From a checkpoint of a small transformer trained on Wikipedia: width 256.
MLP neurons of a small language model. Each row is named by its layer, matrix (gate and up: input weights) and neuron, and shows model dimensions 16-111. Each number is 200 + 20 x the weight over its row's rms, rounded and kept within 0 to 999. A neuron's up and down rows have the sign that makes its largest values positive.
A block is one neuron, or neurons of one layer that tend to fire together. After each block is what it responds to, as a language model described it from the Wikipedia text at the highest values.

L8.gate260,206,170,192,189,175,200,209,213,215,196,194,223,224,185,233,214,182,208,208,241,192,197,188,231,205,186,180,188,209,164,179,227,182,168,175,222,176,177,188,199,238,173,197,190,198,235,182,193,229,175,198,190,205,200,225,216,225,188,194,209,219,183,191,218,192,178,200,209,201,203,205,157,210,158,197,204,233,206,196,196,196,208,200,207,203,215,179,171,184,222,219,216,198,198,203,204
L8.up260,190,180,230,184,185,189,180,174,210,201,185,211,194,142,186,194,215,171,200,153,209,176,222,211,190,181,208,203,209,175,162,174,178,222,197,173,187,220,176,171,196,156,192,241,204,197,205,209,216,213,184,185,205,219,163,201,235,211,203,202,193,237,225,194,208,197,223,201,198,215,217,204,205,211,190,204,160,226,206,221,210,191,186,168,226,233,207,224,205,192,169,205,184,197,221,206
L8.gate285,206,178,191,229,215,208,180,207,199,166,199,190,191,175,213,215,232,212,184,220,233,203,186,179,207,190,207,236,178,182,196,171,221,202,162,178,170,194,161,199,199,214,223,171,191,217,202,181,236,194,230,189,177,252,164,205,191,172,183,206,194,167,203,222,210,205,202,214,205,183,203,222,191,206,197,192,214,196,219,198,202,211,197,186,177,235,185,218,198,237,194,192,226,227,190,172
L8.up285,201,192,194,201,181,206,209,210,210,198,139,165,198,213,224,199,176,217,184,217,212,176,188,189,175,194,210,243,191,190,196,218,190,165,210,211,198,213,218,161,207,225,209,217,198,191,211,200,191,195,183,201,149,161,214,176,217,160,206,195,178,208,190,192,166,210,193,216,209,208,192,192,214,222,196,180,204,175,215,165,224,170,189,235,187,182,175,194,144,225,230,204,210,191,191,234
Description: Month names starting a date, usually after on/in/born and before a day number (on October 26, in April 1802); also ″N in coordinates.

L6.gate96,215,200,205,233,202,166,187,231,223,175,203,266,191,209,191,220,201,223,226,208,215,213,189,190,223,209,201,205,206,219,213,207,192,177,177,196,216,176,202,247,203,213,203,172,183,186,169,200,191,218,218,197,190,197,171,197,193,195,216,228,182,178,257,213,209,208,177,204,183,205,217,216,210,171,198,191,210,216,164,190,232,205,192,221,191,201,186,203,231,198,186,185,222,169,194,173
L6.up96,200,234,194,281,175,193,200,201,227,194,210,217,189,176,202,162,196,221,196,199,184,172,190,165,231,186,189,228,202,197,188,180,157,199,190,196,207,179,216,237,194,201,211,188,197,207,185,213,161,217,195,171,206,180,194,224,211,222,220,198,197,189,251,206,228,246,198,224,197,168,210,191,207,191,190,181,229,204,178,210,191,202,197,164,208,200,194,215,242,228,195,211,190,201,175,173
L6.gate131,193,184,146,174,194,196,196,213,206,194,221,190,200,203,190,208,214,217,192,165,171,233,232,167,199,179,197,185,177,189,196,177,208,173,181,182,191,172,219,216,199,212,205,204,182,193,205,188,191,184,183,213,200,224,174,176,191,157,207,226,200,210,187,195,190,189,157,213,209,218,210,193,184,244,198,223,191,206,223,180,189,205,184,185,199,229,214,219,179,185,176,186,195,205,220,192
L6.up131,195,171,191,203,191,176,206,195,197,172,143,220,195,228,195,202,229,214,181,182,195,167,193,164,190,177,189,200,196,213,171,169,210,193,149,165,198,191,207,219,186,186,215,209,205,181,254,195,200,181,178,199,187,207,173,171,217,189,204,198,210,180,213,224,216,217,169,228,215,203,179,178,180,213,221,209,200,183,201,184,212,187,198,208,238,188,222,218,191,189,180,213,169,219,169,187
L6.gate154,232,182,244,221,192,201,176,216,196,202,249,229,201,242,189,221,204,206,210,205,219,205,167,190,173,191,191,171,169,210,192,183,151,184,183,178,242,199,161,227,203,194,202,164,203,169,214,174,204,223,189,193,209,210,217,189,206,240,194,196,221,187,212,207,196,193,204,185,200,162,170,213,164,212,208,196,174,200,239,212,239,186,226,201,193,208,198,200,205,240,191,203,196,200,177,186
L6.up154,208,195,151,206,185,196,196,228,218,240,187,202,203,194,206,198,196,188,215,234,191,200,205,165,175,205,190,223,180,195,200,185,197,186,173,215,191,134,247,210,227,186,200,196,194,193,193,174,181,197,180,193,188,218,212,226,192,171,186,206,199,218,251,253,224,221,180,171,200,171,206,183,222,203,183,179,225,158,181,206,190,192,192,216,205,181,220,202,172,188,206,197,225,178,185,216
L6.gate181,201,182,211,229,187,193,224,170,201,213,199,225,223,186,191,167,201,186,202,201,180,193,175,204,168,211,190,199,180,190,182,196,176,226,189,192,200,209,200,220,209,205,202,221,197,196,170,175,170,202,196,208,208,191,212,203,195,186,199,194,190,195,245,177,164,215,162,213,196,169,231,184,140,219,193,208,199,167,170,214,217,223,219,204,220,168,171,218,190,228,217,179,191,209,227,167
L6.up181,184,195,198,220,188,184,203,210,221,174,211,179,204,194,197,188,224,189,213,233,215,201,204,213,205,178,191,205,225,187,203,177,206,189,190,130,222,209,216,196,201,213,216,187,176,190,189,198,227,218,198,173,204,219,197,224,213,180,216,191,209,209,204,225,165,162,219,214,186,174,178,218,172,216,196,212,178,178,249,157,230,205,195,216,181,203,203,193,180,220,184,236,207,229,216,196
Description: Finite verbs and auxiliaries right after a clause's subject (have, is, be, was), plus clause-joining and and but after commas.

L4.gate10,216,174,171,212,208,235,249,198,208,186,182,186,214,144,183,216,184,188,199,218,164,207,204,205,198,224,228,227,221,182,226,229,200,206,206,178,193,219,218,203,204,222,224,199,194,190,182,181,210,197,199,219,206,203,226,197,216,198,197,172,202,212,163,230,199,231,209,214,187,198,206,234,202,202,184,172,190,168,201,198,174,246,175,175,183,185,222,177,170,194,191,199,206,168,240,232
L4.up10,174,194,187,202,199,214,194,203,187,201,211,191,191,208,173,210,208,187,177,228,242,176,226,207,203,165,200,198,185,177,200,185,192,223,200,222,165,182,207,231,191,204,165,174,208,214,185,225,187,227,204,200,174,219,201,199,199,162,205,156,219,206,197,213,208,206,166,213,203,181,226,167,203,224,168,213,266,194,179,177,188,185,267,201,202,212,181,192,209,201,191,209,197,208,196,215
L4.gate44,188,197,203,208,213,208,211,188,205,198,205,216,198,183,171,213,207,202,185,178,226,197,189,215,172,238,189,218,209,224,230,194,206,219,219,184,170,186,172,201,195,156,193,177,175,205,208,192,198,174,187,189,215,208,202,167,229,143,209,211,228,192,170,196,227,225,190,192,192,240,184,180,220,221,201,225,195,175,185,212,231,229,209,197,199,184,172,182,153,186,185,232,231,183,207,210
L4.up44,206,162,195,195,195,210,218,186,165,172,190,207,204,190,202,164,208,201,169,173,193,196,204,175,212,168,222,199,164,171,209,146,180,169,235,188,213,202,176,185,192,187,157,198,184,208,180,210,189,202,216,184,213,205,224,192,213,218,177,194,216,249,158,229,244,226,174,190,219,242,204,184,210,220,216,210,212,164,206,210,186,173,187,182,215,192,197,209,203,206,174,178,214,188,195,228
L4.gate72,206,215,183,255,228,221,219,182,183,193,170,183,195,201,228,208,236,156,209,214,200,184,222,166,211,186,208,202,206,176,210,217,193,207,182,209,186,207,202,197,205,208,209,202,180,189,192,181,180,187,237,238,230,216,215,212,194,180,220,192,200,197,201,180,238,216,207,212,193,220,194,164,183,176,210,199,212,201,151,184,174,218,181,190,214,188,201,213,204,151,215,179,196,166,229,192
L4.up72,173,183,229,196,230,167,217,210,219,192,199,197,248,182,219,196,241,194,217,176,180,168,199,194,201,202,177,183,194,174,211,196,165,229,191,204,198,192,179,177,189,183,171,205,187,194,188,204,211,196,215,226,194,178,192,210,224,191,207,174,191,229,181,199,191,201,184,197,188,208,186,214,193,210,182,226,216,159,153,227,183,203,231,184,179,188,187,196,223,219,222,221,205,176,203,195
L4.gate100,201,206,176,188,204,198,183,226,203,179,186,187,206,181,199,195,223,201,188,226,200,234,220,201,195,218,212,208,228,223,234,197,214,208,157,221,180,170,167,226,229,198,228,224,163,188,201,170,204,178,212,188,207,224,210,221,183,168,211,199,172,210,193,233,222,196,215,193,197,191,197,183,192,149,167,217,215,160,186,203,202,194,201,212,197,196,182,191,174,198,189,213,200,175,173,220
L4.up100,199,190,178,207,207,200,180,217,179,187,183,196,186,189,221,236,188,177,204,187,196,186,243,233,208,191,206,234,194,182,222,193,208,198,214,179,242,208,175,219,185,245,235,187,204,176,189,201,190,230,190,181,166,204,192,192,208,198,198,176,188,210,196,204,206,198,204,219,200,228,178,183,210,200,194,194,201,202,179,194,218,205,184,217,188,157,167,180,190,164,229,219,221,184,203,187
L4.gate171,213,204,181,167,194,253,217,207,213,176,206,200,206,176,233,175,198,187,175,184,230,149,169,193,191,209,238,233,178,167,242,181,181,182,237,184,153,184,228,174,192,176,200,183,173,182,203,176,221,186,230,200,164,219,179,211,197,232,187,206,211,212,203,216,213,210,201,219,205,185,185,194,177,238,201,206,208,169,169,171,230,213,191,235,171,231,183,220,194,217,190,200,230,193,187,236
L4.up171,195,198,214,177,205,201,207,195,198,192,199,204,203,212,176,196,200,187,195,177,181,177,236,208,175,172,195,167,223,187,216,209,218,206,206,206,211,209,223,226,253,216,210,225,183,230,160,199,197,168,175,194,217,220,214,209,185,229,180,190,193,212,194,210,211,235,193,220,194,208,179,170,217,241,228,157,221,165,209,197,219,182,239,231,177,186,232,202,201,212,174,175,207,208,195,196
L4.gate180,232,186,193,176,224,219,206,198,203,186,174,212,200,222,192,180,148,176,219,197,210,249,211,207,190,207,178,181,207,189,208,175,190,155,181,188,182,219,213,211,167,222,218,197,178,195,242,164,171,174,219,254,190,211,179,213,160,218,194,221,184,215,178,215,191,190,228,200,181,200,176,204,186,224,184,188,198,211,176,208,173,189,178,193,195,195,208,215,185,211,156,177,223,200,214,203
L4.up180,207,162,204,176,213,224,236,228,249,185,199,186,206,182,230,183,211,204,178,198,187,220,201,158,196,195,195,214,218,232,195,195,188,191,211,217,207,197,190,221,209,175,213,183,203,212,196,203,204,236,251,185,185,177,231,192,182,183,210,201,198,235,195,212,233,205,175,217,205,215,169,188,219,197,210,202,215,181,171,185,206,185,190,175,168,173,199,221,180,237,207,220,216,200,160,191
L4.gate248,199,200,183,226,215,213,222,230,208,193,215,204,208,221,237,210,206,193,180,206,204,210,224,207,184,216,225,224,193,171,199,164,205,170,170,195,207,198,148,195,245,207,164,200,173,192,212,230,219,182,153,200,212,235,188,205,203,189,202,194,188,216,166,205,185,209,196,242,217,193,204,197,174,202,195,219,199,223,244,194,203,196,186,221,190,206,175,219,194,212,218,221,197,236,178,230
L4.up248,219,180,168,197,204,228,183,178,168,224,206,180,187,201,220,204,207,200,237,197,206,196,230,211,196,202,191,193,238,234,198,194,226,190,188,163,179,222,218,200,215,175,186,215,185,183,197,185,191,199,190,179,195,253,187,222,220,218,224,178,238,197,212,215,230,200,159,185,190,203,195,223,193,243,197,211,206,194,195,187,195,176,180,192,145,196,217,202,188,211,206,193,210,200,206,213
L4.gate252,206,238,186,215,210,230,204,206,218,209,205,201,167,202,214,197,196,204,187,205,213,194,183,209,204,211,185,229,184,228,218,197,152,180,218,229,179,215,209,201,161,175,195,229,228,212,234,199,197,197,218,199,211,198,195,181,190,193,207,158,196,186,212,191,190,221,200,182,185,187,194,201,187,183,208,202,183,180,200,228,175,184,146,215,196,173,172,205,194,286,197,206,183,202,213,198
L4.up252,230,181,187,154,158,204,193,227,236,216,195,210,196,231,235,201,201,190,223,245,218,219,187,184,190,153,234,214,197,171,202,175,177,218,205,175,186,175,217,198,201,198,175,222,227,209,188,194,201,202,217,203,212,205,187,195,234,209,184,222,221,191,216,171,210,187,190,204,178,201,231,187,218,149,219,208,193,195,174,201,192,205,179,186,161,163,207,191,177,213,182,173,195,199,170,209
Description: Month names inside full dates, mostly right before the day number after "released on", "born on", or "Released:" (April 22, June 17); occasionally commas or word fragments.

L8.gate155,205,199,204,214,205,191,184,221,222,193,160,216,208,152,212,208,202,186,186,221,180,227,180,197,188,216,213,197,211,231,197,219,218,200,179,207,185,196,225,206,196,173,177,221,221,177,177,203,201,164,176,218,249,228,230,199,182,198,193,188,176,169,207,188,185,203,183,205,200,186,160,202,154,210,185,190,221,208,231,190,212,200,160,211,214,200,222,229,188,196,214,194,190,204,183,208
L8.up155,194,208,191,173,204,171,196,190,185,148,225,176,212,200,214,177,188,193,205,227,199,177,172,206,177,186,198,204,192,214,199,188,208,194,191,191,225,223,210,241,221,196,164,223,208,199,198,206,196,215,140,203,219,216,202,208,198,197,207,194,193,200,186,171,194,196,211,242,213,188,181,201,182,239,188,212,221,225,211,192,207,204,224,181,203,209,192,161,190,190,169,180,211,191,198,258
L8.gate193,212,191,207,235,199,196,199,239,177,229,208,221,213,186,212,202,215,210,185,206,201,216,180,194,166,208,161,211,182,201,227,203,193,223,196,195,170,168,221,199,168,173,198,198,218,184,209,199,216,210,192,210,215,228,215,229,172,222,241,229,200,204,198,176,198,198,210,205,184,168,213,220,162,166,197,234,200,176,213,182,200,185,193,157,231,153,219,210,167,178,211,198,174,190,183,186
L8.up193,188,163,170,227,180,195,181,215,181,218,211,177,206,214,209,241,202,211,203,203,197,209,175,232,168,206,190,183,245,236,194,243,207,197,222,224,192,204,174,196,193,207,172,245,192,180,195,224,173,177,188,203,237,180,218,208,194,220,212,168,188,184,198,181,212,184,183,166,230,217,185,219,231,208,174,228,193,177,213,184,203,220,206,213,200,201,198,228,172,214,199,208,206,208,205,190
Description: Fires on "and" (sometimes "or", "&", "to", "|") joining nouns, mostly people's or team names, as in Yunho and Changmin, Senate and the House.

L4.gate1,232,195,166,205,194,199,189,196,217,202,202,198,230,208,227,209,153,194,212,208,207,214,179,159,186,189,192,203,173,188,198,180,185,164,211,244,223,197,214,218,251,203,172,185,169,206,272,221,185,206,242,171,229,210,185,197,215,187,203,196,201,182,197,161,205,177,224,216,175,192,217,242,189,193,203,229,209,189,248,189,173,194,159,166,197,187,186,185,221,204,177,209,217,210,204,191
L4.up1,168,157,218,173,181,199,211,201,188,188,191,233,186,179,176,199,193,188,239,249,183,208,183,213,188,210,209,187,198,193,219,185,184,236,162,153,208,201,208,202,184,180,214,195,182,207,169,195,198,197,185,220,235,175,204,196,183,178,203,209,219,209,176,206,223,189,153,197,192,207,224,226,201,211,199,177,197,185,186,203,234,208,159,191,209,185,188,202,215,248,223,208,196,173,201,213
L4.gate21,188,180,177,195,177,181,171,208,196,212,214,184,213,256,223,233,199,191,210,186,185,212,186,216,167,211,205,206,200,207,195,216,214,236,226,211,212,194,191,207,215,201,163,183,177,204,195,218,222,180,147,201,212,238,191,211,216,191,198,234,235,181,215,199,201,221,192,216,206,191,186,198,167,157,206,216,243,154,232,168,177,199,196,182,208,161,146,209,206,213,196,227,206,204,213,173
L4.up21,242,174,212,154,209,256,220,215,188,196,173,172,171,211,234,214,210,203,210,192,179,165,187,204,183,187,184,204,177,189,202,218,202,189,198,215,225,202,215,190,179,190,197,238,224,194,219,180,198,177,230,213,240,188,210,162,235,221,186,187,191,165,185,167,187,202,191,174,221,214,170,212,198,196,189,205,188,187,179,208,229,215,193,187,181,202,206,224,202,176,204,183,197,225,182,197
L4.gate64,207,201,187,222,201,194,164,196,205,213,236,177,203,236,189,232,202,213,198,183,177,218,202,204,197,186,181,164,167,195,201,167,159,193,228,208,177,204,180,173,197,198,199,200,213,204,210,185,210,202,209,213,190,198,217,209,163,168,242,213,191,186,203,211,217,205,146,237,170,193,224,194,199,195,199,231,198,197,206,195,203,210,189,183,192,211,212,201,205,183,168,191,206,192,217,209
L4.up64,173,172,206,231,209,194,227,203,225,171,210,194,233,210,210,220,212,196,225,178,183,196,205,186,184,202,184,190,133,205,209,215,223,223,219,199,196,192,195,164,189,208,140,204,203,249,187,179,203,218,176,183,199,208,240,206,203,240,196,223,221,244,220,214,186,182,224,183,219,223,206,216,210,178,192,228,220,209,208,196,223,182,198,186,205,173,194,166,199,186,183,216,184,193,210,214
L4.gate89,222,235,197,169,195,230,212,213,213,158,187,223,206,191,184,210,200,180,211,187,186,198,197,197,191,204,191,196,193,193,177,205,206,237,199,180,188,194,192,183,137,209,184,196,220,204,211,211,219,178,204,202,230,187,216,163,192,164,249,198,201,219,198,138,177,187,217,202,175,198,173,225,192,186,175,221,188,173,256,213,182,231,198,211,217,198,186,194,213,188,195,165,196,171,177,206
L4.up89,197,224,197,162,212,160,181,187,203,175,220,206,187,209,204,212,183,202,200,228,187,185,209,199,165,238,216,188,210,193,214,216,231,206,174,188,210,192,258,207,229,199,207,212,220,180,204,159,183,184,177,209,232,219,202,219,170,204,220,186,216,186,214,200,234,216,169,228,197,171,179,198,181,201,169,199,205,223,202,197,153,187,263,175,176,228,203,222,191,190,180,181,192,210,178,193
L4.gate94,181,182,171,199,200,170,202,217,182,224,163,214,213,174,220,184,213,241,206,220,186,181,203,198,192,241,175,230,168,206,172,171,188,199,207,181,201,152,206,221,185,174,213,227,200,210,209,205,215,216,209,236,207,218,172,199,220,193,211,208,192,209,220,183,199,206,227,220,189,168,208,159,203,227,206,215,184,185,228,178,226,220,224,203,207,212,165,183,203,176,233,211,202,177,191,197
L4.up94,212,191,182,212,179,190,184,171,193,213,202,194,227,205,213,185,182,214,243,179,197,221,230,191,218,200,178,212,173,214,173,182,193,193,182,188,213,199,226,220,171,187,185,206,189,176,188,217,244,215,189,182,192,192,210,211,225,205,195,172,197,244,185,196,168,196,217,233,190,240,231,208,208,226,209,200,244,184,194,154,224,194,188,200,183,223,207,201,197,170,206,227,215,181,217,196
L4.gate117,222,175,215,211,203,195,226,233,219,228,207,240,176,212,191,185,214,176,196,191,167,201,204,192,172,216,187,191,208,157,203,213,208,189,169,212,191,203,214,192,187,189,219,202,206,187,195,181,184,205,163,244,213,226,206,197,220,224,218,148,179,211,230,204,191,175,195,186,194,187,188,186,172,178,204,236,187,228,178,195,212,193,222,178,230,191,216,189,194,183,215,181,202,242,210,178
L4.up117,196,162,169,197,184,212,223,219,212,205,187,217,190,187,187,191,198,191,184,211,199,192,209,206,203,250,224,196,204,166,212,216,220,197,135,197,194,200,185,148,191,195,192,201,221,159,217,214,190,206,182,195,224,194,192,182,205,181,224,185,145,190,204,188,190,196,218,179,203,203,217,187,187,210,225,224,186,231,192,222,240,219,243,205,232,220,217,192,190,181,193,170,180,218,214,200
L4.gate154,227,190,179,236,202,201,186,223,226,183,190,193,219,213,237,212,174,201,215,239,222,160,222,212,160,206,197,221,195,199,214,203,225,195,183,195,178,191,196,167,194,200,242,208,216,198,202,167,196,206,211,195,207,215,175,230,187,188,203,200,187,200,210,187,176,178,162,184,189,171,215,175,171,212,169,208,210,206,172,229,229,221,177,201,244,219,192,216,181,185,216,214,220,196,180,223
L4.up154,198,262,203,194,201,218,229,207,195,238,240,217,193,203,199,230,203,210,222,171,246,210,202,189,213,187,195,215,170,235,199,172,198,185,191,203,189,195,230,205,239,203,201,194,197,216,157,195,177,220,234,176,213,196,205,217,188,226,198,190,236,189,252,204,221,198,172,184,191,227,221,219,239,188,162,206,208,199,183,198,210,200,193,202,164,194,199,197,156,208,191,201,204,229,189,196
L4.gate207,194,160,219,195,209,210,216,189,190,142,173,201,208,240,204,198,198,224,187,231,203,203,208,230,165,194,215,185,170,212,214,221,186,219,203,159,201,190,198,168,204,206,215,185,201,172,192,209,219,178,189,179,181,230,188,170,179,178,219,193,214,207,185,219,180,221,191,173,188,202,185,203,212,225,213,231,183,168,203,200,169,229,174,213,182,219,198,221,201,176,192,226,204,215,212,189
L4.up207,185,162,199,246,194,222,206,189,203,156,219,153,208,215,199,196,202,195,182,246,226,172,214,229,217,177,217,180,220,184,232,220,219,195,237,193,174,192,211,183,186,190,168,178,201,204,225,191,201,183,199,168,162,216,194,167,229,203,203,180,222,240,184,209,174,202,198,186,221,216,210,195,213,217,210,170,212,205,205,209,210,207,199,181,184,208,204,200,166,206,185,196,210,200,193,202
Description: The conjunction "and", sometimes a comma, linking the last item of a list or a pair, as in between Hawaii and Australia or Cain and Hijo.